Part of a small language model's weights.
Training: a variant of Adam for these matrices, 6179 steps.
MLP neurons of a small language model. Each row is named by its layer, matrix (gate and up: input weights) and neuron, and shows model dimensions 256-351. Each number is 128 + 32 x the weight over its row's rms, rounded and kept within 0 to 255. A neuron's up and down rows have the sign that makes its largest values positive.
A block is one neuron, or neurons of one layer that tend to fire together. After each block is what it responds to, as a language model described it from the Wikipedia text at the highest values.

L4.gate21 [171 165 126 167  61  99  79 120 148 112 149 177 122 169  98 147 121 115  96  79  85  96 154 153 162 161 150 134 113 101  97 111 111 149  80 104 157 106 174 158 145  98 131  60 115  72 180 129  53  52 121 132 113 125 164  83 113 119 140  64 155 109 144  79 116 150  56 120 128 102 140  59 136 163 116 133  85 116 159 146 138 159  93 107 101  87 132 162 120 112 144 115 167  28 148 121]
L4.up21 [104 146  95 109 103 142 120  69 154  99  64 105 133 151 164  97 108 133  96 115 160 139  85 118  56 129 162 191 124 140 140 116 123  76 121 163 143 149 115 117 121 146 147 119  51 164 119 167 151 152  86 138 133 130 117 113 140 122 102 134  59 188  60 177  92  96 135 104 134 115 163 148 124  80  78 113 139 106 154  96 102 146 151 110  72 115  83 163 142  85  91 112 159 143  74 148]
L4.gate131 [ 79 189 126 144 126 118 123 141 174 114 144 150 128 112 109 125 127 152 144 130 136 127 161 107 170 104 172  92 101 128 156  83 144  79 123  98 145 109 140 125 188 138 108  71 155 130 165  88 113 146 131 139 111  97 106 152 142 146 104 149 109 137 204 139 166  75 114 105  78 140 145  70 114 108 137 106 136 110  81 171 197 175 136 146 113 102 122 107  37 113 138 105 181 108  98  96]
L4.up131 [146 160 105 158 151 198 147 179 207 154 113  52 153 149 156 152 146 143  46 137 120 120 119 104 133 155 135 118 127 100 138  70  92  96  96 141  94 120 144 122 172 171 151 141 108 152 117 119 146 121 109 109 179 133 148 137 108 128  67 120  91 115 166 153 110 144 109 124 173 164 180 127 178 122 117  93 129 112 144 170 139 117 166 110  59 162  93 183 115 134 132 123 151 105 110 135]
L4.gate167 [190 126 101 105 135 119 152 111 175 168 151 176 150  93  87 179 142  93 127 118 101 214 124 138  98  70 138  77  88 128 120  80  75 111 153  93 170 144 133  75 191 115 138 108 165 138 134 116  77  66 192 121 135  95 134 117  79 125 112 144 122 130  98 127 132 125  74 102  33  91  87 137 106 143 163 164 148 174 110 126 181 144 161 157 107 154 115 158  52 134 101 149 105  87  98 114]
L4.up167 [186 158 137 122 131 142 146 132 173 132  78 134 169  68 199 129 127 157 127 175 137 131 184 138 110 164 135 137 110 119 175 114 139 141 202 134 130 137 106 107 173 116 115 117 113 117 163 177 127 130 123 171 198 144 189  98 118  68 107 106 116 147 115 130 160 136 196 125 145 193 160 190 172  80  70 116 145 116 104  69 147 161 132 142 104 177 133  90  97 122 141 153 100 124 148  96]
L4.gate204 [103 145 156 142 155 111 135  96  89 111 175 112 108  65  93 107 122  95 119 124 189 131  62  86 165 132 182 156 111  97 140 129 103  85 118  75 124  81  87 117 108 110 171 100 109  87 137  84 115 109  75 118 176 121 119 125 153  79 158  83 173 169 184 126 216 122 145  85 105 123 136 103  77 145 123 106 144 142 115  26 164  93 140 104  83 142 156  84 136 160  78 137 142 171  72  93]
L4.up204 [208  96 168 198  89 164 136 134 148 119 120  86 153 207 113 165 163  99 133 125 108 142  67 159  51 108 151 133 165 147 151  77 133  94 168 119 151 100 120 135 133 112 173 132 117 121 163 147 106 114 119 129 152 149 148 179 134 137 139 141 108 144 207  99 120  74 134 166 115 119 112  75  92 116  92 126 114 163 123  82 147 101 163 231 108 172 147 117  89 106 150 137 107  97 133  94]
L4.gate209 [173 160 116 118 176 108 200 170 157 108 140 113 143  90 137 179  76 134 125 119 126 124 147 181 177 142  86 141 151  95 139 103 169 137 127 110  97 161 153  88 151 133 144 162  69 135 160 130 116  93 151 120  95 125  51  65 130 136 125  85 131 149 158 120  98 129 182  94  54 157 113 185 112 113 148 125 130 148 109 106 174 179 184 115 152 102 137  88 105  81 126 134 157  87  94 149]
L4.up209 [108 212  87 129 143 162 138 108 168 130 193 115 169 128 149 153 140 139 103 171 154 176 133  88 115 119 120 154 183 155 165 177 104 178 142 138  93 196 141 158 139 118 161 164 145 145 153 156 190 117 141 137 124 157  93  81 133 107 168 101 140 129 141  49 170 160  74  82 117 161 168 127 152 112 187  98 155 168 148 141 133 154 108 143 119 179 136 119  85 153 156 110  82 156 142 109]
L4.gate503 [148 123  80 122 111 117 129 177 140 108 128 122 174 109 172 146 128  99  66 138 148 149 112 161 148 107  78 137 123 173 151  96 136 124 181 127  94  80 130  97 103 118 159 142 116 121  98 114 136 109 117 176 122 151 154 138 175 106 129 121 185 171  89 155 104 122 144 112  58 118 165 174 148 169  88 116 129 159  95 123 164 100 142 103  28 148  95 162  93 102 131 139 133 185 131  92]
L4.up503 [128 117 118 120 157 152 126 120 131  49 111 153  93 116 138 182 145 103 142 140 195 125 168 126  83  61 165 165 140 118 115 141 182 165 147 106 123 149 163 158 154 133 144 141 153 147 190  78 181 133 101 106 135 228  94 141 101 124  79 178 114 196  79 109 140 115 161 168 111 106 130 162 146 174 129 128 140 142 109 152 181  89 122 140  91 124  60 163  89 174 149 179 123 125 171 113]
L4.gate617 [147 116 209 158 101 105 141 157 145 152 128 131 118  90 163 183 137 166 135 210 121 154 144 100 166 100 123 103 132 132 108 102 136  95 142 109  63 124 143 141 116 113 161 160 116  96 127 141 100  68 138 145 171  74 144 137 148 145 123 119 154 145 130 119 186 142 134 154 155  38 166 114 157 126 150 191 171 122 105 171 140  71 103 111  94  98 151 199 111 162 139 134 124 123 124  95]
L4.up617 [112 151 153 140 133 135 126 129 159 136 127 134 159 110 118  91 121  86  98  94  83 122 134  95 170  97 103 139  68 151 150  76 119 169 169 127  62 135 130 157 179 181 110  93 139 134 142 113 165 130 152 163 123 106 108 129 198 128  80 137 181 157 115 131 135 186 135  84  87 107 183 145 135 207 157 203 149 118 203 162 169  86  64 156 125 144 114  97  80 102 142 159 120 115 109 123]
L4.gate646 [130 155 196 129  60 160 167 141 191 134 140  96  87  95 172 156 176 173  75 126 101  71 105 109 185 125 148 157 105 132  94 106 102  79  63 137 130  72 124  73 182 159  97 145  97 137 144 148 160 109 124 173  98 123 106 109 128 109  85 132 149 129 104  84 119  86 145  96 161 103 169 113 184 117 158 170  98 145 160 145 123  93 110 104 111 147  96 158  69 140 146 156  78 100 100  38]
L4.up646 [136 128  81 100 170 145 161 118 153 109 169 156  86 120 122 115 118 162 135  87 134 186 178 188 113  70 196  95 106 125 212 106 210 113 106 121  95 178 174 120 157 114 112 197 119 131 125 128 139 104 110 164 145  99 120 109 116 172 111 131 141  79 110 129 144 163 135 111 171 142  96 137 155 142 138 150 187  96 158 155 137 131 130 126 134  63 142  97 123 121 204  85 108 169 171  84]
Description: Word-completing subword pieces. Second pieces of split words, strongest in headings, list labels and table headers (Synony-ms, C-ast, S-ource), also in prose (comp-osed, pro-duce) and on has/have/had.

L2.gate70 [ 82  89 153 120 125 110 139 147 156 165 112  70 124 114 104 141  97 119  98 126 117  81 128 197  92  74 150 188 186 106 107 119  83 102 147 147  94 140 168 117  95 147 114  79 155 119 124  82  82 122 153 112 101 136 149 125  72 121  96 109 105 158  55 117 146 154 152 178 152  42 118 123 124 108 214 125 130 110 109  72  75 109 144 157 151 129 178 116  84 124 125  50 116  84  84 140]
L2.up70 [196 113 149 132 119 117 143 112  59 137 108 143  77 144  87 133 150 190 184 132 150 105 171 116 132  69 138 149 126 120 154 130 108 143 177 139 142 147 108 111 162 149 141 100  76 173 114 173 105 106  87 126 120 133 165 138  84 117 152 128 132  97  88 141 129 114  97 111  74 123 128 202 160 116 166 134 201 135 147 161 144 129 110 165 136  92 185 106  97  88 112 136 113 168 113 165]
L2.gate160 [ 94 164 124 108  65 149 123 126 137 145  97  58 116 123 133 114 147 148  95 122 109  99 144 136 103 146  68 128 139 129 169 122  99 143 174 157 113  89 107 152 155 164 127 127  87 100  94 126 114  77  73 141 218 168  94 111 111 137  99 145 123 187 174 162 123 136 104 142  86 138 121 118  87 113 162 203 137 163  94  73 101 158  68 145 146 145 146 202 138 105 117 134 104  89 154 103]
L2.up160 [ 79 154 144 154 101 176 139 101 162 118 141 121  76 103 142  81 173 152 130 184 127  67 152 135 140 151 100 146 157 150 137 138 127 122 134 134  55 134 156 151 114 101 143 157  99 126  91 128  99  85  56 123 123 131  66 162  75 152 169 110 170 113 138 154 204  76 137 145 205 175 137 142 109 113 140 155 142 116 146 143 152  82 124 147  74 130 100 230 106 130 150 159 130  99  80 137]
L2.gate248 [130  95  75 140 134 195 116  79 161 197 105 113 114  99 108  84 140 136 126 116 104  97 146  85 134 139 134 174 105 115  95 191 137 112 199 103 155 103 127 126 163 113 161 139 143 156 117 169 120 102 109 147 117  61  65 113 133 154 109 137  69 100 151 124 162 142 127 172 137 141 169 134 179 158 127 128 115 169  88 128 150 170  87 188 116 114 159 177 101 125 126 160 165 178 118 138]
L2.up248 [150 111 100 104 111  78  62 114 129 200  81 129 153 140 126 116 111 127  72  71  87  94 179 148 140 111 136 104 174  95  84 143 110  76 106 143 136 134 130 102  97 116 132 170 135 183 188 113  96 126 102  99 140 153 120 120  62 145 144 125  52 144  84 187 147 108  78 138 143 122 193 121 110 139 148 139 113 103 119 151 116 104 107  85  73 108 121 150  62  93 122  87  94  82 101 121]
L2.gate378 [126 104  95 113  78 124 154 129 130 109 192 123 150  97 100 111 141 171 171 121 149 105 128 118 109 154 118 206 122 188 138 143 119 143 131 115 145 110  95 120  74 112 154 130 111  90 165  84 101 129 132 121  97  95 165 113 126 146 154  88 163 178 136 115  96 143 125 179 138 169 110  76 139 162 144 129 171 139 128  95 156 156 110 127 124 165 129 142 131 156 168 156 114  86 134 143]
L2.up378 [ 96 122 143 144  63 101 139 163 132 108 124 123 118 118 103 115 131 163 175 185 189 168 123  83  64 153 139 108 104 224 150 153 103 119 127 119 134 197  45 143 135 135 115  65 108 103 125 110 105 116 135 103 117  98 109 176 150 154 175  91 180  80 159 139  51 156 196 100 115 198 119 131 119  62 164  71 122 131 141 124 130 136 123 127 171 151 209 130 112 131  69 132 146 123 132 176]
L2.gate554 [123 100 179 135  70 158  89 143  92 127 167 112 145 139 166 149 120 147 110 191 132 160  92 102 142 147  97 138 125 131 140 108 153  83 155  98 139 137  98 145 123 145  96  87 135 135 134  89  55 106  86  86 167 166 171 148 175  80 127 150 206  95 127 121  80 132  99  86  91 118 108  91 129 161 145 136 127 123  93  89 104 100  76 133 152 193 182 178 106 118  97 144  43  88 111  89]
L2.up554 [130 128 107  96 130  80 133  96 130  91 164 170 123 180 127 133  79 195  95 171 134  96 141 144 173  63  95 171  89  96 185 154 137 146  94 102 118 153 156 211 117 105 167 131  77 121 110 111  87 113 170 127 129 116 152 149  86  95 145 145 134 127 105 121 146 133 144 171 159 119  91 138 131 197 110 101 159 104 142  99 132 122 120 146 118  92 120 145 102 165 136 192 183 150  84 123]
L2.gate639 [116 128 166 135 111 121 130  59 166 156 135 108 139 106 142  57 128 138 100 124  89 122 140  57 124 108 124 152 114 116 159 159 122 101 106  98 125 103 110 129 137 100 171 102 156 115 120 117  70 170 117 165 113 161 102 126 163 132 122 134 162 157 108 134 154 138 169 190 179 142 105 164 146 163 157 152 146 132 149  13 130 132 122 146  87 138 143 190  62 166 127 142 120 119 174 205]
L2.up639 [138 119 138  80 107 126 133 127 160 173 148 154 134 102 152  99 117 144 116 139 107  94 110 105  92  45  94 108 162 112 158 102 174 151 124  84 146 138 142 174 140 140 102 128 157 103 166  83  41 148 151 114 116 111 142 187  99 136 108 122 130 168 101 101 181 148 117 117 136 121 150 177 151  90 151 155 165  63 122 105  56 162 127 156  83 123 132 165 117 114 120 158  90 223 104 119]
L2.gate672 [ 94  66 102 152  75 102 139 124 146  69  77 123 206 129 143 159 138 157 110 107  96  99  80 190 104 110  90 125  83 142 140 128 123  97 169 137  98 107 191 108  74 155  89 154 114 120 186  80  63 149 131 158 122 126 109 127 122 121 130 106  99  98  96 121 138 137 101  70 175  77 134 132 151 143 167 116 142 143 135 123  61  87 112 159 114 123 133  70 147 131 128  75 149 124 125 150]
L2.up672 [145  80 124 177 105 118 170  91 149  88  98 157 211 121 103 145 156  91  87  91 115 108 133 118 140 101 117 117 152 148 156 131 140 122  87 134  64 155 170 122 102 139 112 168 126 158 118 160  96 159 155 111 140  86 189 134 106 161  93 103 105 151  91 166 103 128 159 181 129 146 137 166 114 190  61 103 129 115 157 116  91 122 125 160 129 139 117  78 127 124 145 103 123 131 148 135]
L2.gate705 [109 153 178 157  66 117 138 112 193 107 125  83 143 100 151 159 114 175 136 129 102 114 162 116 136 145 127 136 125 230 152 148 142  83 128 204  53 148 118  98  99 153 157  97  84  46 145  97  88 106  91 141 244 148 125 127 142 122 148 113 115 138 136 111 173 144  85 194 172 133 184 123 177 136 211 119 125 113  93 110  78 156 129 133 135 114 144 142  82 105 126 106 130 153 148 126]
L2.up705 [108 157 137 154  77 166 165  88 148 138 124  88 133 109 139  57  92 141 131 176  83 107 102  89 134  83 152 158 128 146 216 160 147 151 140 163  85 151 114 164 169  99 153  81  75  51  78 137 104 112  62  98 185 155 142 140 132 152 108  98 153 141  94 199 145 153 143 168 126 175 160 141  72 118 148 167 120 102 162  73 165 150 125 125 168  62 106 131  81 129 139 132 151 152 151 131]
Description: Organizational unit nouns. Head nouns naming institutions, groups or administrative units, usually closing a proper name, e.g. School, Division, Department, County, Council, Company.

L5.gate405 [181 105  83 153 103  85 183 140 102 121  74 165 131 146 165 132 165 181  73 125 158  89 194  94 143 141 116 161 111 154 133 127 130 164 131 128 144 100  98 150 161 182 176 131 145 110 141 130  79 128 166  84 131 126 171 171 123 182 144 110 202 111 130 128 152 121  97 130  96  92 150 137  90 152 118  84 199 128 118  95 160 109 143 128 114 155  91 142  56 106  97 146 188 182 137  97]
L5.up405 [ 90  95 119  89 127 127 128 200  70 130 135 165 131 170 154  90 139 149 171 161 173 179 103  93 143 107 122 146 106 151 100  99 191  93 116 114 117  83 167 187  85 149 122 145 156 157 126  84  94 118 166 101 187 130 131 142 132 149 176 118 142  58 108  82 117 139 131 128  90 163 112 157 167 137 112 156 112 121 101  96  84  97 154 128  65 130 158 203 186  82 139  90 167 126  93 142]
Description: Section-heading completion. Word pieces completing the first word of Wikipedia section headings or table labels, especially "Cast" after "==C", plus "Discography", "Track listing", and "Medal record".

L5.gate170 [ 77 128 170 121 127 143 136 112 154  90 176 125 138  88 125 151 108 133 176 141 105 112 166 129 160 155 141 178  52 103 204 152 123 172 100 208 152 127  97 138 142  85 135 170 138 109  96 135  57 147 115 121 107 128 160 183 114 168 122 123 134 187 109 185 158 191 144 100 116 127 176 173 122 108 162  78 133 149 150 167 103  77 151 111  96 136  86 121 151 105 134  63 146 151 114 109]
L5.up170 [101 100 113 176  74 144 121 122 154 198 118  84 170 201 145 108  84 201  64 117 154 152 140 140  96 163 117 177 125 123 116 119 133 120  48 132 120 181 110 150 141 152 151 162  77 109 140 132  91  98  95 157 107 102 128 148 164 109 196 142 159 134 122 144 148 157  75 145 120 115 100 144 150 137 160 202 189 142 118 144 147  98 108  97 177  80 130 133  74 163 135 176 171 119 141 106]
Description: Word-completing final subword. The last subword piece that finishes a common noun split across tokens, such as Count-y, dr-um, Cad-ets, meet-ing, relig-ion.

L4.gate58 [139 126  84 130 127  73 157 110  74 112 137 173 173 110 128 148 190 192 126 165 111 129 114 100 131 133  73 113 123 172 109 164  90 128  81 118 151 119 103 161  91 155  96 160  96 187 139  82  99 185  69 135 114  66 223 103 110 126 198 116 147  68 127 119 143  55 120  72 106 126  85 129  71 159 155  36 112 188 127 132 129 122 148 143 141 148 154 147 162 133 147 136 143 104 111 133]
L4.up58 [ 86 138 212 177 118  72 100 114  84 131 110 161 143 114 169  89  79 213 127 125  86  97 115 137 111  73  80  96  93 140  88 154 139 162 135 157 107 162 132 174 114 153 156 136 125 150  27 115 101 160  21 126 124 107 141  98  60 149 194 143 145 140 162 140 120  66 132 147 131  81 112 139 138 136 143 167  94 172 104 125 123 135 177 172 130 166 135 103  59 148 136 174 184  84 135 182]
L4.gate126 [186 114  90 185  63 120  88 153 141 124 131 118 165 116 157 180 180 102 187 138 174  91 150 111  87 146 154 117 104 153 117 104 148 113 111 115 148  93 181 143 131 183 161 112 113 132 159 131 120 136  91 199 141 105  91 139 156 136 161  82 145 126 147 158 109  69  65 155 149  86 144  82 120 131 183 120 145 147 136  87 138 138 137 120 118 186 146 135 162 154 143  93 162 127 129  63]
L4.up126 [107 142 163 120 127  74  78 164 139  83 123 151 166 164 106 151 129 111 114 142 102 117 117 130 148 154 182  86  95 189  56 144 153 162 129  77 120 163 101 146  66 172 160 104 129 109  72 135 177 118  91 187 151 167  78 142  72 155 138 118  96 193  65 112 186 173 136 206 159 180 118 106 116 143 182  37 102 127 224 141 110 107 101 102  92 108  95 135 116 166 145 127 128 134 142 160]
L4.gate229 [169  99 165 180 170 184 143 134 124 146 119 125 132  91  85 157 100 108 135 121  41 147 120 129 123 143 140 170 130 164  86 158 101 170 147 122 109 117 111 151 117  89 132 154 140 120 109  63  95  63 117 172 111 126 125  61 165 120 153  95 117 151 109 185 156 109 124 173 145  94 109 142 104 136  92  94  99 109 125 121  84 168 152 150 149 137  97 158 107 136 103 141 135 105 145 124]
L4.up229 [ 91 141 188 112 127 130  97 192 154 156 136 181 166 123  91 152 101 142 105 112 134 117 161 129 118  93 125 151 149  85 161 172 129 111 120 135 159  93 155 117 140 193 121 117 146 198 143 153 131 189 120 142 115 184  92  97 163 121 140 136 154  94 137 184 149 115 159 121 205  93 130 146 128 192  99 132 153 166 152  70 174  90 143 131  90 108 142 139  63  91 107 117 147 114 130 142]
L4.gate326 [166  93  94 154 129 126  99 132 107 134  27  52 157 160  87 137 150 154 169  74  47  74 149 148 110 112 114 148 118 127  83  99 161 153  72 122 114 112  85 123 155 123 137 119 129  94 133 124 154  26  35 157 212  82  94 191 161 140 156 166 129 168 131 126 154 144 139 139 147 135 134 161 163 146 179 100 118 171 145  98 127 155 135 154 105 128 103 177 142 170  88 148 183  92  91  81]
L4.up326 [152 114  64 142  81 138  79 162 121 121 158 104 172 178 138 148 133 166 147  73  95  83 145 179 138  89  76 120 153 164  77 157 157 135 106 131 123 131 120 123  86 136 213 146 110 150 105 229  89 143  48 174 111 123 110 185 105 176 148 138  98 110 178 158 143 157 186 133 133 100  84 125 130 139 187  87 138 126 167  76  89 192 108 135 110 156 110 161 138 103 102  95 182 138 152  88]
L4.gate371 [113  97 145 145 111 113 157 100 144  97 185 166 145 154 115 127 198 119 155 117  65 108  83 112 141  90 180 123 139 142  94  64 148 105 174 123 101  66 161 167 139 123 170 143 141 104 139 115  86  82 123 141  68  63 102  96 142 203 122 131 151 134 187 107 148 167  83 196 200 118 101 123  94 123 131  83 108 142 159 116  75 127 112 147 139 174  83 158 187 116 101 186 140 171 152 119]
L4.up371 [ 94 100 114 143 152 178  90 124  87 126 140 163 168 166 194 143 118 183 120 129  65 172  87 135 170  95 117 117 103 170 135 194 163 136  94 126 117 115 113 112  81  93 118 169  88 117 103 114 186 196 145  99  43  72 143 121 133 108 149 181  99 125 133 107 111 151 134 111 159 132 127 179 114 102  98 125 100 109 101 134 142 183 111 157 138 146 147 168 124 105 101 195 102 121 214 176]
L4.gate389 [174 117 144 120  96 171 131 143  98  98 175 180 163 183 117 159 143 137 184 174  83 107  88  83 153 107 115 171  80 189  77 142 171 128 109 175 127 145 110 119  83 205 147 152 152 101 143 104  72 149  96 154 128 166 137  89  97 128 128 144 166 146 149 123 102 144 115 190 120  97 108 153 155 110 187  74 132 141 129 156 135 113 174 186 125 150 149 152 149 116 149 132 152 145 145 116]
L4.up389 [155  79  68  86 109 136 110 195 145 185 152  94 178 157 143  85 161 140 174 135 113 186 136 111 164 101 118 161 183  91  97 112 187 196  83 132 173  64  80 180 130 172 148 154 145  75 135 178 133  76 107 185  86 108 154 167 105 135 148 114 173 105 135 121 154 129 106 117 196 155  49 148 195  87 143 124 129 114 146 124 117 173 180 106 100  63 100 125 146 151 141 201 169 120  92 127]
L4.gate416 [136 105 142 166 112  67 147 119 122 149 142 129 137 101 148 108 133 147 189 136 136 171 115  89 127 171 125 145 117 108  84 201 130 149  98 123  68 145  72 151 120 186 125 123 137 110  88  99  96 110  69 126 137 144 101 104 112 122 149 122 170 113 129 182 140 166 121 165 112 113 172 126 142  59 144 189 142 129 125  82 121 119  64 181 128 116  83 124 170 123 145 116 109 125 171  95]
L4.up416 [ 88 137 162  33  96 139  36 153 101 176 108 115 152 195 150 101  88 153 129 109 126 119 193  71 132 108 133 165 129 161 112 138 178 106 153 116  86 142  79 118 130 166 144 137 162 143 160 165 104 124  75 116 187 100 124 174 123 179  88 153 110 170 114 177 152 142 163 158 134 126 140 180 133  74  84 109 167 128 152 158 127  84 133 138 130 111 143 120 127 166 178  94 195 161 107 161]
L4.gate481 [192 145  97 144 103 107 130 158 138  81 112 102 134 128 137 109 133 151 151  95  99 115 146 142 126 178 109 143 149 107 115 104 150 187 134 130 184 157 139 137 173 169 102 104  83 120 179 107 101 115 150 166 173  74 109  88  88 146 151 130 107  99 219 123 141 133 101 153 109 143 122 195  54 155 134 144 148 153 110 136 157  82 156 125 136  91 102 104 157 180  62 112 122 153  98 125]
L4.up481 [103 117 110 145 167 111 130 164 191 129 150 140 126 140 134 101 129 179 154 107 146  67 178 166 126 134 142 176 120 116  96 126 161 149 161  47 100 131  89 155 131 160 112 184  98 151  89 168 152  72  78 103 129 103 119  92 164 152 194 122 129 147  98  89 150 106 113 138 168 112 130 149 107  94  98  26 190 106 113  85 107 105 136 174 117 142 188 103  93 139 123 143 192 155 146 147]
Description: Word-final completing pieces. Final subword pieces that finish a split word, often in names or titles (Cris-is, Cemeter-y, bas-es), plus House after a name (Park House).